From a checkpoint of a small transformer trained on Wikipedia: 7140 steps.
MLP neurons of a small language model. Each row is named by its layer, matrix (up: input weights; down: output weights) and neuron, and shows model dimensions 0-223. Each number is 128 + 24 x the weight over its row's rms, rounded and kept within 0 to 255. Numbers have three digits each.
After each neuron's rows, "fires after" lists the tokens most often just before its 100 highest values on Wikipedia text that the model never trained on.

L5.up244:140127082104145148099145159136110098127149092110122129156129112099128111142118179117130125130184120126157142113091127156089158184122118137132170135145156114149147171125103114118146138103127167126107148121136099116096123109112135101151122122108143135108103111106166168106150142156119153153169135099092109108088156122117188111145140106117114132101143153108166144096105122171142158111123138119147091129093143138155121132084164118159099083140143125120127127161137105121073125154136127132120131149126103127195139130121178103069140104153131126125148135135155116183123143114122116117127162073133123080080124153144159161144121147112129120141128119177125143134124109095122154063118
L5.down244:148108104126127116131137174155123106132083092114103185100140154093118094133118146146120165128150122107123116129082131120130081102159178147143102131103173108150150110114122114128147105134164148136154126123132103137129132157091088161152132112110158093100145162139143141099112115126133087128079161143155117175142142150165100122159124127106097113117141096131151114142119126131135067202091168180119152182144151128162117094124109169157138119154157122112124120125109151101116128178116158131158112093116115107106104143104139105099116133147093163095156144136105110127068117169121151122098137153123147152131153144099128125102157100127121096108129107141129112097112141152144123108122
fires after: " D", " d", "es", "g", "d", "r"

L5.up3:097125094140111155167117136169119138147108153139142187100115139113165115112098127136097105092155137135133093157134156118135094160127091170127129115108126138133163135125159104098118122133141122165146144168112142161190147133109138141124100094145096116100122136120185160076130099155129114115138134176140112146110134127095118173124141151139121120091145129119117153130100171115094108142117099111108114116155123119123100144117143121162113104197082121144130203106047163167118121156138126166108147097146122122150145125102143130103103123117150147146116117145137142116112161134127116177106125121154124142142114129158157146096144130124158103152114125159118117067147128082119112138144
L5.down3:158117124162129131089121158110153166144085163091124084129164137161093105136083119146139132100115098101083138106144107132106150115096111124146212126170156104134103131140135099125124102161117071121133122141115095119088123150135163145138158178055171129139124153151112157101101118106173120136136126099118139160117130137147081096122148128107122126145099096127165128110161096145163126144113126122150133159114147144101136131158115122136136134148119132135133103119158095119132146152102141166127102136138107145125150119131148112109104122132155130124138146135096174160108068106147075101133095156131095082132152111152126120103101150117145129142123131137144115126143160095189136134158
fires after: "s", "as", "en", "an", "–", "d"

L9.up359:089124107149161142156130138115088175091137103110139146118095170125126097159113118164135125106120122114118065132100117180117106156133089093141148126127100174133149139134147127152158151155120102135083086151134100157139107127131142107164127142120154148140183138109129097132103114179113119089167127144089133114107162154112111111145154136110147159078116116085099133120112136125107130122129093155120130143147111125090137103120135184104135116117108129132114173072128119125189099126088136127146109116156175122121137087103102119162121138112121137116136085110105118106076126135147139141163130140158096119091138149118105198117141152129126090148162122127114145126164152110119136133109
L9.down359:130126105096119126103124167174094119130152150084169100119091116117176147118119095132121161144126145157143128117119121074161112077096157141138147159194146138136110134107094110129114127115139111125162135103142141130159128084125152094104177104120102129098145178136103172096116118085131109133114110178139131117141149113131080120117126151108092121134124068124121127126081142126136099142091125138124152140136140141114119135086171124085141112128127103136127160086147163112127155133154136129107108142130117137144126159179136152147105093158122177155126127142129128158138164104094132108137090137137142099128102160134109100136173140151158143094139086143158086157106085132124155120156
fires after: " ", "ou", "id", "m", "-", "°"

L5.up188:084114108113156137139112075084128162132106159109136149170095144130128150087134116127105125121140114143124150130103136119114168153130144150167129107116170143112089154088158143116138106104157114125116157123144151118127133157105153137139163107127164092157130110151124103116133122159174138146127103159135087128128147162149100127102130111163144151117150112131127134135082113172129090134129123110154130155123114153110124135107104093151130123157095126097179151118129126114123157153147131185078137073125143130069139177143137109120122157103154103112131103069152137129150136170103144127130116110119147117070145170086163111126135131138084082096167157153142116167142118135178129117144
L5.down188:161112102123160124119134144123091123126175144156106183133112136106117134095140155131104115130175142127115172141111157126137163148118131171168108119144158141120143138144122128137134131156151147090112132124199089101142155144135169109111108156133139087182102121164099155122123123114108147104131128091180098097167139143123119109122140133125166116147153136142191174140116096128107144128106091112133126127145131121111108129115102102147117115098113143129146160103095102077140146166134123109124100138123133150126135083125139120147143117107130103129120122114137127123129147121106127113080116146000153110099136096103139154119107140141110114119130112137169118111111144102146109102136
fires after: " wh", "==", " W", "h", "4", "th"

L4.up767:122128120143113162120161130144142149149157119139143116134143129087128129162079142128113140134168169142163148100133129120110121143128115099137112123144144161110136141142137108146144073115158184156155135131137147146152123111110108125115165103161147103161127148173094135112118108115119083115100116169165131164125117142116101160114125136113151130178116107119127198111144156130099135108126066160131126093141152143151147125106129094156105169137099089131097097104113138147073111118136129149106128136159133075146167122089089153125160097108143147111119077114161141118106094146115124102079114111111108091167105105121126113147158124161128124087155109136154159121117162064142145149130
L4.down767:153135082102151130156105205152122137126112149128085129104164131174124129128151150163131106089139140154118132154156122148159157098136154150120147093115147116127145082141133151114101152114116100118085143111154153144099104134145126125128110142113137119122152084085164110090124154075143141135136168113142090096111094125155104078132141142135144160110162183139150051103124131167139109124112142140124133158104145109111111159117147180147129130129132129135169101104110118102124146111117097106133140099126139135149121140169153109110108138124128102158155121119111084101138141134097116083163126090126153108092132165145119093143118141106179159149100117151147099101122124124126132086165
fires after: "ent", "en", "j", " l", "as", " s"

L4.up126:136112127117108109119104071095104177138117116113109156094172123087117126089082124138082122122148124150100125167142112184125121152146144179111134118115127168163156128141129117132120173136111128097169129174108152132134084127147124096142153138095144120146104123145114132081141120134093145121156093151144117166168153118155114105134112146130159091094140097092090118122095097129155134163109150099130133170078101167137107137135134130153157151125148082146109143120143164144123139140146072114103129120129120127145175160175110135152112153143101113113088117100140156117123143146105098107119137078143103148124119145151131133098103166119148139119158091150084116137169112123123115097141
L4.down126:142139189161130147138136138157125112133129080150150145184112134104115146183138153102148148105107155133118129149142117130133124115081135108132151113137162123120119125115144144158139151106145146138109100133133115111109169144119122134111113151110105137158116131114087115134144133137150137086084113097163136154106099125082128128140144128111163167119133149125122145150122158123088103115160150164130169157157139092152124087160142134083136082129139142111108092143139159136094097104108160128107090154070079136072101130130124120141125145106149112138108114138190111123101127157109140104158125142021124135114133138147129116126142120113131163142114081166132142123078133151138165110126
fires after: " ", " W", " wh", "h", "m", "ot"

L9.up383:139125110207126131121097101107122108115095105122117119188108126120116148150144134157111057137141147152113141117137111121124119147131123135144125144099161127133100142100108168117117126117105107161133126123132177114140081118157137166135177149097116097153155152123118138136148119117099083145141140111117107160090157160119124105179161131090147111131082112145094129140137091134099113146086107136136091152118101117139124137138150125172133186147126095129104115138134123168151106132098101090107148125137127140078171104133110125151115105147156128140167149149167125128103105062168148126150109120113169134116166086133122126149105194114113126135153137093134120160144110134130090120106
L9.down383:149155155099169116082155114123133122105133109139119158133135080125147107114117116165113130172187135112096168132140108149114102087153081115135176147115141144132150143094133114111128106081149110141115170137107146084112140106165117152112140087123168138125167156105143154120124127122097119119152098124134138119138158097176155093137142171090168141143149078097127115104163126103140144134096130132139115147172122087093164117183156156123111100137152135150141105144118157116177175106110142131123139115152122114157114120099142119080122100084134143131149138169122080139143148120089150132100102118105134143089130160102110157116114141126122140097106157114132124095128126136108111153084
fires after: "ad", "c", "i", "il", "ent", " and"

L8.up215:135147111094176133122107127148116115128125140133159155136127100119122115153149152155152126152138141120154126120125130157097084117134099143103111120064164143124096135140114048117142123140096163136130154168163122080141158148116121080127147080077094162109143118161146085122106110112144123115124169126129119142111107141105135109148117171157145122100121146150164097092145104145109125112083148128128100130155096117150088117152122165110093140167138133103117109131107113126097156127140155167122141114120096122167104148142149127112103098145141107164094125122120136154202136098142102102154115141132104169128144131120138152136152108077123147094175098080116120162168106138152139120105
L8.down215:124133158115137076139159097098110163172120128146119170103110096178119139163114149093107145139109090075156099124156107098097121128121160124159136112117136091125120131107110114125104159163129136123104177121117153161121121144140113140144112143146144089121085159161193175134157160094106109105137138132143112156125142127125129125111133127164189125107135143144099100118109137081069172153157118092115141153154132122118125110079117126142103101135123101092089142124118146094087148150179154146148113148143101136117141127102143140096170110131115132128125127130151136183114109160161153160133093165108134136138136144138118087138144096075152105124104113151112125115135115104154138124116
fires after: " d", "e", " f", "on", "in", " J"

L4.up770:112076103120087115152139117122117123130165133095105110146146177122088118153153093091129117115115166118116104115134131139130122109108132118114170129147123153127080117101130134141127090126049137124091098100161148155118119120133112103196113116087159102144132113131128126164104112140104117154141139109136132123163127116122156130106134141116108135098138160147069099110144135164145096142130124089153136148131117121106134148103160139154094123127137159113130140120163180079124113079122161145141095170130159152153171145140114146184158119129092160143102086088149127174125125107156149136156172128126125140118095102111165137123146132162102097121126142115126141159171154080134121128101
L4.down770:132111169127131088115134157136147123127142142125151147103131134093159139125149106099114103099167206115127137117118132136160164100114134147144127130129106147114069124110133157122103111118103176111075121128133150131127107131095142117131095119100128174128133137179116129134094135140127128108124139115141124111139122127079141172114125163135121124115173092118078095138169121128084134156122128144170127104131152142146138104124108156141113167136174133115126136152122187066142114096167179139120110159126105118129119152117128123165129123063118134154105119147145160149087132103073131135103112110102201108122104140112096104136095100151109149116113120148136169152142131155124136075134
fires after: "m", "-", " (", " \"", "im", "ik"

L8.up307:123140150109093150127129127092151069113114122079107149131088124090119113134097160095113141099145126138130142134107153169150131159098139079144147135183132104134113164133126103129121128106124123115147117143132135122111126104126122140115187094094107129104120150151120166146147137113096127174188137182146119122107119156117140127122057128112104138154102135114092121119156107156138127135139179087127121104134114141154114119067123098054145118137156108119101127131169161102130165154138173106091108101086118156123093088141126127166143129154136098145132127127137127176142115165136133160134117142168151145105135155124127106176100135153132144114108130128096115093115133128125101174136
L8.down307:106129131124170147138159108127156129164112120119169093099168175127126123092132054082100120154079111126073114132113131112111108108154137151125099117139133161139163135109147157097122130171164131114156120102137110123146117139121102166077127106134146109111130112142102087151118107146147113138132144090084107143116147143136141129091174179182147155121117112118136158158145122157113194094120117174124129114120166107136120119131104110130136114132131149130144137144114138120110165094104124141165117126113152132116142149112114104132109135135130139132123112126146155148097154070168099133111144113084090119138147135120124138106132098094169108134132117109151167153172094119149192076118
fires after: " h", "ou", "ot", " p", " st", " o"

L8.up817:103146121122129179124113149072164099128119141139112125125127146166127106165118121122092109110170146093139085099138142155123103156130105112141157154170126139125110118139101128144179161159138107154141140123108072108138092108095121089126112116124131117092104107154157097082084058115148104103103079120113101118152109133163125109103090128134131118112161142105153153101120191138142128154174136117134119135104114149113110098130093112171156099105127152159140094160123134164124130169140095122164094158126111141120161133099118121116130105120138127146126121160158121126141118162159113145188175119097139122105125116161113172133164113092134115173137146148130149148137156128116112125117
L8.down817:154119133123169125145127167169120102112183118101123121136081134129118167166120124130146136180134182130096101132096124156099160134132084140103110093133136142103103140056150099141093137127121082142084102135138153090103124129136148140145100127111113104133176184098106128101134136144145139113115154161102162133116145119121135105146129117163139125128127107111142111099140149141097138121112158120115140125159125144101088133121130150150107132107151175113155160136118159095093139175127141094142135135118084083137078168117126140095169135122141129154104129123120118118147133129162118125095098133078137110102148185066127147162160118163142100111136109140130136179129103122100144119149
fires after: " l", "st", " W", " b", " f", " w"

L7.up89:134123126155088142153169143138123123055175121107115196128105057143161094136108129101132110193097138148176130116134145091083139164086130185151129171117117146122170141094130116148118112145120107125099104082137138118128083078148120105115138123131097107124108117111153089120131145120081129116141134152140146095101146090107111144120140111120125114108153149118128145094148126143132105161124102166094143152144152159134090095141161129145139091149124125163152122135180149103134104115139167131137157111112109132126154139120148143117181144129144128116134125124137146141141161121115145101139136140145136148084134149141101094107107124107094123123109169175153129132168132092137118153135
L7.down89:148121151140142117140138131124136127124099125094126137171162093111120152123109173089148139128138121164092129123130160132128111083122100142155102110180097176093125118112125100081148111145131114139120108143138117148152175135093109101112128151114180170171187121130087134147146108102091162135101136138111078135128159116154133169132148133148127090122189137150111173165106167093143116144139105095125126116139141122154122129149170095120146116149166132101157115153115109113131113110128128082133148084107120089145094139144103128137162130160134131133150118135134116094143127154139157098124140129082137114101058125077107147082126127131139106125110126104125121130170111123173134086146
fires after: " res", "g", "and", "s", "oc", " se"

L7.up706:103117156178086110146156161160109146136129124133133147136138090120111137137102143123140136098154157147163114154086140107173121112129129142108154130124106129114120182148117106128147081107146155137125147169159151128138131139127134095122126128160135149130131094149130061064147119109137154160134139139156136132121105144143113132098084123149095090120135129135143157110104161142182161116117115155127068181138148155092131111142141122141098135181087110112141122100076144127163114176149162156112113135142142124166130143080100116094127123163123130123147110168112134117125099100104133153112104159078146117066154114120120102142120153117138105140092112109089110145185134142124131138137
L7.down706:130140134146108119138123078133131111098127117174111119114125138165162118116154136106105136163177135127141145091113147133124126156125124119100070097155153175142142110108145124138129102143116140138150150120103093178122126156100167125136133104147120095142156132111074124144145128117186119119151100124096120166102118112103082134144132128137122144071162099162130134158114102077116122131120125121139127111112069117158139136165126134170137107154145143102134066152133101132094130137128115121118111112121151131168157142136124160145142176120114176138123134103159161111153111111124045112126104133169095122170133060097115146145152099136173093125122135108158124111155130123118103117160
fires after: "er", "un", "us", "as", "en"

L7.up663:060151112109157139132172107137140130099092115134163138098122151142137150102166160165129131182120110156082081135130100143155167136097141163161100129149143140123109125099124117130143150123118137125136120174090153156112136116096116099109168166112136098155148084129157085085140115093152106129159139095115162134118114146111128143100136117157129096099142120126105093091123072175138143142134154130159117101106165115132109126118122147133119099108116142105105125145125138131135131126116161173096108117142146104148133125172100152155156167156114143164147125134074118121141147149125150134135161110104139134120155110110136064152112132141162112091133113098149113131116139093152178073150
L7.down663:177089146151101119122125163146125159096134155163146139164148084147132092134112134100164083135104109151181153123115129107099129096128122088108133140111136126156157108104130145113098133179143088105130121143115065122145095107141127166156092101131144122085119097146154145157144153163132154137137151112128115140146099104127081128132162113166142137119110152115119178106138112119113122163114133167157155156085099116134121105132147106186126124120136107162118124104139107100116165139148111143119141109108103168114138126145100105115134093127105102132141124148103097152101140152158106136098059124108116118184121114152136114120105128126092148156136116155126172091160137140181099092132
fires after: "v", "es", " an", " E", " V", "e"

L4.up564:134147124132144135116133089150138139153117101114131117153123136148167133138124101154143079152098115125129079131140100111166096116162125113190153146190108137123142132114063125137138108162123123180094153150126148139133129134127161135140177106128186130150161156151105130094136133077175111054133114138139119136133153084133122105120133105146127149144137126068115134149119124137107132137150143156121126113097129164145109147189106141150140126115119116127096141134127139169108167132133118102139118099133146093171128111085102117169153150077131159136117129130098119135132107104124130112133077119127077131164135117088149099129085161117133167127149113116155143122083102095147110108138
L4.down564:141121094109172076147138109121129111153106129143136138125127150153153147156156132098137158194117109140112142132133144157131170099148092109146154126114112140142106121134153162133125115111132114125108127115146168089055141142126096166096116131144127149128108168146178139095126142116138080100089111113121081088150114111136143143143113147174110123116143133164093159142080126141139097141142143153133106151139130122153136108101128140146122118151120132139086145123131148125130146102126108104128146163127108115088119160106108132127125137103175120155153132112137097095120138167136179127141052134166110134126140146073109092137099145113117116206159126147130129145122064101093120096119
fires after: " C", " 2", "C"

L7.up207:136116146086119090138131122158093143112114124126057107095181101109135180092130079140118098139106111058159141109133130158116136105170083131111142114142151119151126106111141122136147093168158137109175127111157096139144124067149120114151173141108127106111122102147127106139132103124155124157141163132149101123095159147136156095137114134145156096088130164101111113101139176125139143136143101135149145154148085151143117114137130137125098118164142149148105168152149181116152101101078110108148108140088156139113138088107133116127144131132128106107133110143117137089144113107148123117166156167117098157133140118109092160128149120115130176100092120145128131109080157138127137146137
L7.down207:127140132165153105134123171092146105157122114110161099138111158071101136149118142130144072113147096145160132091134096107115151192157142119100124102099155128093136111116144110097119153136136120124127117144128118117139135171140133165112109122139109104166131149089155172143098128111120124153127098102104127096115084138158138143143141130162083151103149106152147169171120131137108143151085135125123123128074107121156138130103112167108150153134100098161133132144092105116141160154103120161095126098146122100109114136110139140115114148128145132172080140128119147172096150190079133140143129118147130130107088127159102128173083110152099100150185130118114115143101118153162116117098
fires after: " re", "em", "n", " L", "le"

L7.up293:148121154130087175165098067102106132153123142130081098161141090146111164113139122148148112100163153126155147123142110128110142120121115117080126157111152039136102143116151090114137119101100107156124159081119081103161114117126087133130128133107128149143142148145128147130163172150127144167100099156123126104114117146121090160088121152092119083093162102126141101141108121140085138132126124120122175134139125101136134087129097133128109139131107162108159132176141155157146146098145154115121140142152142128129163174147131130131117139177121135106123172139169088142142111155146145135117082103152118097123107133123110123152168132140130134131165090155160151113088129127120095106124
L7.down293:105113089135171134151140132100150108087129098117130168146144147142136098136090195087155150130124108133062071148101142119152117134168100143092118098127131180112150133144075156164120105150096102141145112167144124133122096136143180163132103062145137102091112111088128123156134115135108143074137144117136084175117156109128097118127146110141164167091129173125110143146113140094120120148138132136148149150114110170141120152145144115115175128161127147149104094081118109133132122106104099112127119155155115145119124112128136138172140164097135111105109121121091127118138162100120113153139159131092134107139119119143125104149133140157155115139139145113108084123163160112144153143126
fires after: " o", "r", "h", "e", "ran", "n"

L4.up284:115078151112100095146148097128123147100143118151120112129107087129150089102160165141125092122130133098139095122132178126133081180115120113124119122154115143121153186125136104101170103149089160110099115112130110114103114171131161104140117169106148111101103150166128153149095130108112101150120130136135128171117133153153134150118124138096126146123111173091142139150096125136158116134171132146094102164105126123125161118116083125114118092106093132138122101132186121106128111162184081111159123177098140094171129118143148140143082131150101153113127146138157152101110138135137132126148162174137110122113108122101087146140166155142129108107114135135090113148159195123158122116130
L4.down284:151135149080132141119127145155142118128104072133101150132103163118101144167149137130126135109140168098122139106110117101153116090140134144131164104158125137152118118117132122137131167139157138135115116109144145164092154144101174167111121086158128068081142135106120115139171111139115096138090079178121116135117142117102119134114107108124086124125128096125178129145154116133124137130114090092141153134145125193124107100084128133158117119121112087130131130124098153155120152128118123103094116113100172134085129122156100137122153148136094158167145135132138107108172127156110143150161120102083167095151096170137120129095093174103138139151117121160168106090146150175103104146163
fires after: " K", " r", "iv", " f", " k", " l"

L5.up155:092084136137122116174143128126146124122148152115116115127130137136140155106135151115118130132143125158199095172101119123095125143168098132133117124073130096073158170118119085145131135094124144121128123150210146148129088132134111155133143129102137161146120095145094117170113135111108114104130129167159131154085102081153130114113155127168168161183107155132115114140160091201107143123080129126116162094171099126136139115135098142127130167126125135147104106153122112145141110065160145126103147092146134131102133122133127127094150145097115126143162177132113143135136143133083131149146131100149122115134151133123150124150146136136103141105148120157126153152188100122136115141141
L5.down155:118159113121141104073102159093094113124108157175142150160116113075105107150155091122101139131107117124133156092171123150127157123135126123094111131139127172141102112144136116107123116169107118097132149110095134131138176106142133114123120082160114094117151144138167152107130157121149132152099150073114118124170143130119181138123145177131097112104125115104121158130149132071143114127142174126166090146104095126154100126110123110156164138116127126143167096110128128114115171154154124155135113143092088131160093123148138138120131114149146136109151102137130082133154115150119121121161150171121143137090116094122119151101152109145173147140145141124140124102045177117084144122120
fires after: "o", "ain", "e", "ro", " o"

L5.up411:081135115106123135150117131108143146155128175162103094145114148120139168123145122166132104117139165120140141117119173100152134126174124119100141135176107118131101140154131140193148099092130121179159164123152103125169159095124126098126078139121111103136144131170117123115124104105127144163090099112119119129143137114111139149138118159156126117099177151130147143102128136081100107121113121129161117133109112112116094073128070120130127135132127117088127099122119145086143139139118174142153129131128153116124173172131157103149117122112155064102135091142141103142163148129160123120153124116136113119116123096160155144151148176100123137135126178128129134084101130143120121090042
L5.down411:123140080114115158069170133110126143130151118109121119081141115130139146146103139147147080124084176139120159105100131112159122108119141094118104151154111115134122189113130141092138154108145151138136152144092139120115120084129103151138129113121087127105087106142106103084163148147162153134100138154157152109096127184153150144142118107124151084119069120161144110071111111096116133189177124118120146137157104088102202148152088133131097149116133140122113110125178156156104124109110116133132134137104140133135095160151109151166147154154106123099129125129126124129121119132103103160132094121138175118144170135114132130110128093115100147135123141161139117141155147103122169121118
fires after: " m", "a", "e", "ur", " o", " e"

L7.up563:107137141136120088112142134123111131144153114118116134092131127125182107093097172112107108152177095079115130135133138155167137102109129138137178145099086126127171143108124094102107108145123109143149127153163143153147110126166112144126140130112117151125112155123144111093140095127108129108164111108196154156103133153074179162129126144117141154101137150145134124086133055154103135149132130132114164084148133118111106152154152127142130106126133126130089097108093129121158153087133154126093143160094173115138143166115155115150108141152126094123136129132149143091139106087121124169151145142148174117117125112110125110115163137082149122145096162108097153092104133151079098097115
L7.down563:119091175129120116194119109162089158180121112117104154094115108083137099143144126108072098138080159131135158155188137147146159105153139136124087114121170127109108128136138184151156116144158170151122071109152141122161130143122114133148143065120108149142170135133113148174110174160125149141143117116122120134119122131146117135118135147093150113121087188159110116111094142100128156085126149115108160142140115112116104088118112154081149089114154110151122124128106113118130169132135086125108114124143141116179139145102114119130121109080139135133103106147104109125104114152103148133115141123125161113091121120117171110123115101080120147160119128109148127150123147122155134146118
fires after: " S", "es", "s", " s", "c"

L4.up252:139145113145153148139136090135137121116101120114133110146175133161123112121176078150133082169074139091096097139137171118129138117089111125126159124113119098098104101137130117129113170132122116170163147144112104152161139145104136119157149127094112119124119107075146150132166172136138107151151117137136173158192133108127087105115129148104106148157132147132127113108119097158095160127135116103192119116134128154141100162125119114127117144105066154131120131183139170138134148085166093154115114194119154140161128136121106094142165087124086134134132077104134119134119099156127126112130112146099094114138126148116152149123117157116127132155137092123129125132109083102125149086110
L4.down252:155115103125149145123088170093106111090107097160149175118089137122148107131107142146132105124140104132131156125083135121122101085160123110106119120087156148122126115101149148146113085113151147134124112094127144157107159169131120117061094119151165160129089162148104116111174092151119126149126156112134107111147098086147116111122143132114086137111185114141157162159095123105161112128121159155181113174117146112126154102145144143167177151130156118115153116124136079115151135149089133117136101098119099122124134146111085158117150103098115157158116127121140117091144180130160109125129129118133098146139146165086115141179171103138114155135101133143132141142124151128147127079133
fires after: " E", " an", " An", " J", "ow"

L5.up390:101100131128077132080102143150168164129129135150163113157131120151121170200116084214150127171117113113079089119125120094148125122180123124143132178128117167158108135095146118129109126140087065153125106169148147135111147151092140132144081103148121141131183138156148161132122132145119098101134092112129140150141117102126143101157103121175122108134127094108132107148158146151113134116112128100149127165141134141104123137130147147160134105183105147152116156113113122150137120111119130136141107113088119090144134122117129119120147145151101088160137105129100147100142124119138125145111110149122128126134099145127173150091116148121078130113142155115072125112150088095134151137136
L5.down390:123133133153134170137110137097125070108103101163104071121094146125146120150108135112129114114085119141143123128129127143113129088128122117167141140095154096124125130126101134131154122109068104118145156121106116086149149126194089132097160124116146131148126145174128160099100131109132140111094141159110138113132138096157142142123081111161147116120105126115139143118127116071149134140129136081081106140128136133148097140082118161148127096111116136179131155145124155151098169135137104147182136114177105091139195107147157127112124132132124141109138133148099139109141115130154132130184111105154143132124132166124143109180114134103086161134116104116146173094167167110146127169098
fires after: "ill", "g", " C", "k", "ov", "un"

L4.up496:107131116127110118155124129132096118122133111131087133137119110155088149136113136129139137150109083098124155193126103137083103137160148134142160144167107142135139147137146128140131122132146139121137148170127156149128089125121153131116113142159152145120133153115140131146095134131158137194167145158115158121166098139129112150096082114132115125159065092154108094076082100165098133153108090101110133166139122096184140128149118115114111089105123128134084162144179143124144119117139127105104161125164126142134121071150108054124128136135160118106132132162152134115152124110155104158137098113084101098112140118141140153190119132123134166129154165143089122081101122123119122136109
L4.down496:153120171135147140141169124104124176135144123158145093147131128143150152134118082141112140144151119150111087119119125136145126138133155134128146147130095122131120127128133120134097112173097129132111100086107080127138114097111141142110173150176100086144136104149125129103106115125079086114089157105136068127121189131162095157127143107135114120108149144173127158175128157092137143122130145111131125112097124147092072134089179126105150165170113153123146165106115117103163161145085143140142134113156116123140175120086118121170103141138111123163119114131108145122142151162111158151111124124106130115120114144116118063080125110117161146108105113074102143142086116130144169115141
fires after: " p", "ot", "at", " m", " res"

L5.up636:138142139159124136178132139122145142142138119153105146140125143136136115078116162142145079124173096131152180158148123134147155108198104149137093121144154163121147135146122129124120117112079124139126107112094141180131182129122153114149123125149099132151121173161123139123088143125104133148104115095153104109143145132121094116132116126148112127124163145108128111126095077130098115128154109124132086113130137126104140140119133162100095116121107112105123106098086162125127117088152132090121096097129109143123134094163110148157114142156195141104183095166116133141151156162083084081084124097127140105158136137102121166147086082149162108141119094149109146103103151130122134154144
L5.down636:127129142125112143133116135086124115130127122132133148105120083079161143174117156115180211114154141143128108127148117155107137149109135130154107146120100110136131095127153127119145112150138125095123141121103115135131100126132146127104129144158129059141154131105151101134108144186082089079127127155115117120121131138088136110149173122101127113139117095107114152190120175129125139121118121127106131102112114084133140104118133117113162115130167146134205135121153099119084149136105146135122136112087084108122139110110138120125143092149111142135144158116128128153103140176145115161157079156069193128099128144108149111111146119133145141153097116173125173112161094158135142120106
fires after: " P", "re", " K", "t", "a", " T"

L4.up141:123125097127137144132120140133117147108114120141131139123139139119090105145071086126136123134112113150111107137114117087149171094138072165139099106151161143161168139135129131121108146140162142103139085150145137115139159144173146111169107117126126133156109107156156096125124164146116111099110097168094113104135103128144140152095135122142081139126123148142074110152154132164147160076119103157140122179085127119137102136127119146114103105145140148094116159141127075131114122156119131121145090162136109134176103131139143162134150146095115125116097131127119110150128187120075133109133103096134151139102057113137100172164072153140106144117084167117120166126148124151101173136128
L4.down141:128179157116152134126130150138151130101090094106073163148100136132128125108139119163151194183147143096176087134102120114121167111136151165149131146118132100164114148151132110131135100145081125182133126107121152139155107120144116126064111174128129111100146149127105093132108138123116163132137119091080138126151136126095132128155092107084170103137164154124152162128139172112102105124155167104148059146108155113138155132105091119107148079136132103134121087119121145122096110135123115122138122145162123143121100140140132119128143099139139137159159151104162146151109082126144164085125116127143139160090114117125136123136106092131131119137138115168145077152123118118127121147090
fires after: "in", " be", " I", " L", "ch", "ov"

L4.up301:131155120153163138131076170132077100132129130151150122144175094136146126099110095082123126122132119161125123135165136145135128159120104113138133110123177140121182150131119125127161144114104138134103144143158116155129123138154124084134146101153117110102160127132121122141156153105118145155122129118148110126112155132071136095107158082105138149104072140117155123142085125144146121125138100103112117121126129127171107123165138121077127161135112138109096138140152070100098146152143092131112141135149123098120109113140183063128143097169087149127147170128080137144128133128126112158121121166128155137109116167154102142155090141119154176081126091128081133141102138120126141055136
L4.down301:159130130109119117112107129157155144203066144119111129128159134100160162165101100074149144135134127146105114079166143146129101121150131143136104153120118129110154123115144125149140123165112142124114099133134165125165087088170099087144137098136117117121143129146117155154122108097092086137065147120140140125131150123116106089146153077124179135141156121122139121144149108102131139115142101116123137120096170124156131124146096120084127130122152114125146132150129126077140124156078157119112168177121099136104160112178125108119139172095080111177120076158119169141168147112115115111104152166124160137104123123157109116141147105144152120107137114121096143139111121116104104101129
fires after: "r", " l", " L", " re", " cl", " d"

L7.up538:150141138088104108104110140100145119130133140119151186139149146143143079129116141109155148138143110173142150136148111157139099142173187125145131104110196130133126135111131118157152119194178124107162151107094112102107122127111118120142136086106130134113160100153109149142114108119149144161098106115144151124147144085124125121158131091107132123090106113100177139127127126134109125146155106144094086079130136158141150102085144127120142125142109102097117159103120131153135133092136167126146141106130143193149132089152133158146128151123133114138148114144143109131138191109078134119146104093119151129131115156115133141087127124101136107101115126068106164102094063079124127140113
L7.down538:123137079135090157119091182130166112082145135156133111135138130149133130150104162151114123154124122132136116093091097108122133103147116162134137141087117123135130083177131072119132155131145125138141136112094153146116138124101146111167137131141130157155138112149112140149162156156129112104131115148156094131137150136106164159131118133123156108128128106108113137140140088169113126144219114103134148151103128098132120126122110104085109113096134146144171189094140102082106114156151120112092126118173142124108126114077086118137143168136129144132175162089152142121113087139110114162124166104113121106143085174175142129120092097127114156126106116138149144106077118098135126110129
fires after: " P", "ar", "t", "or", "ate"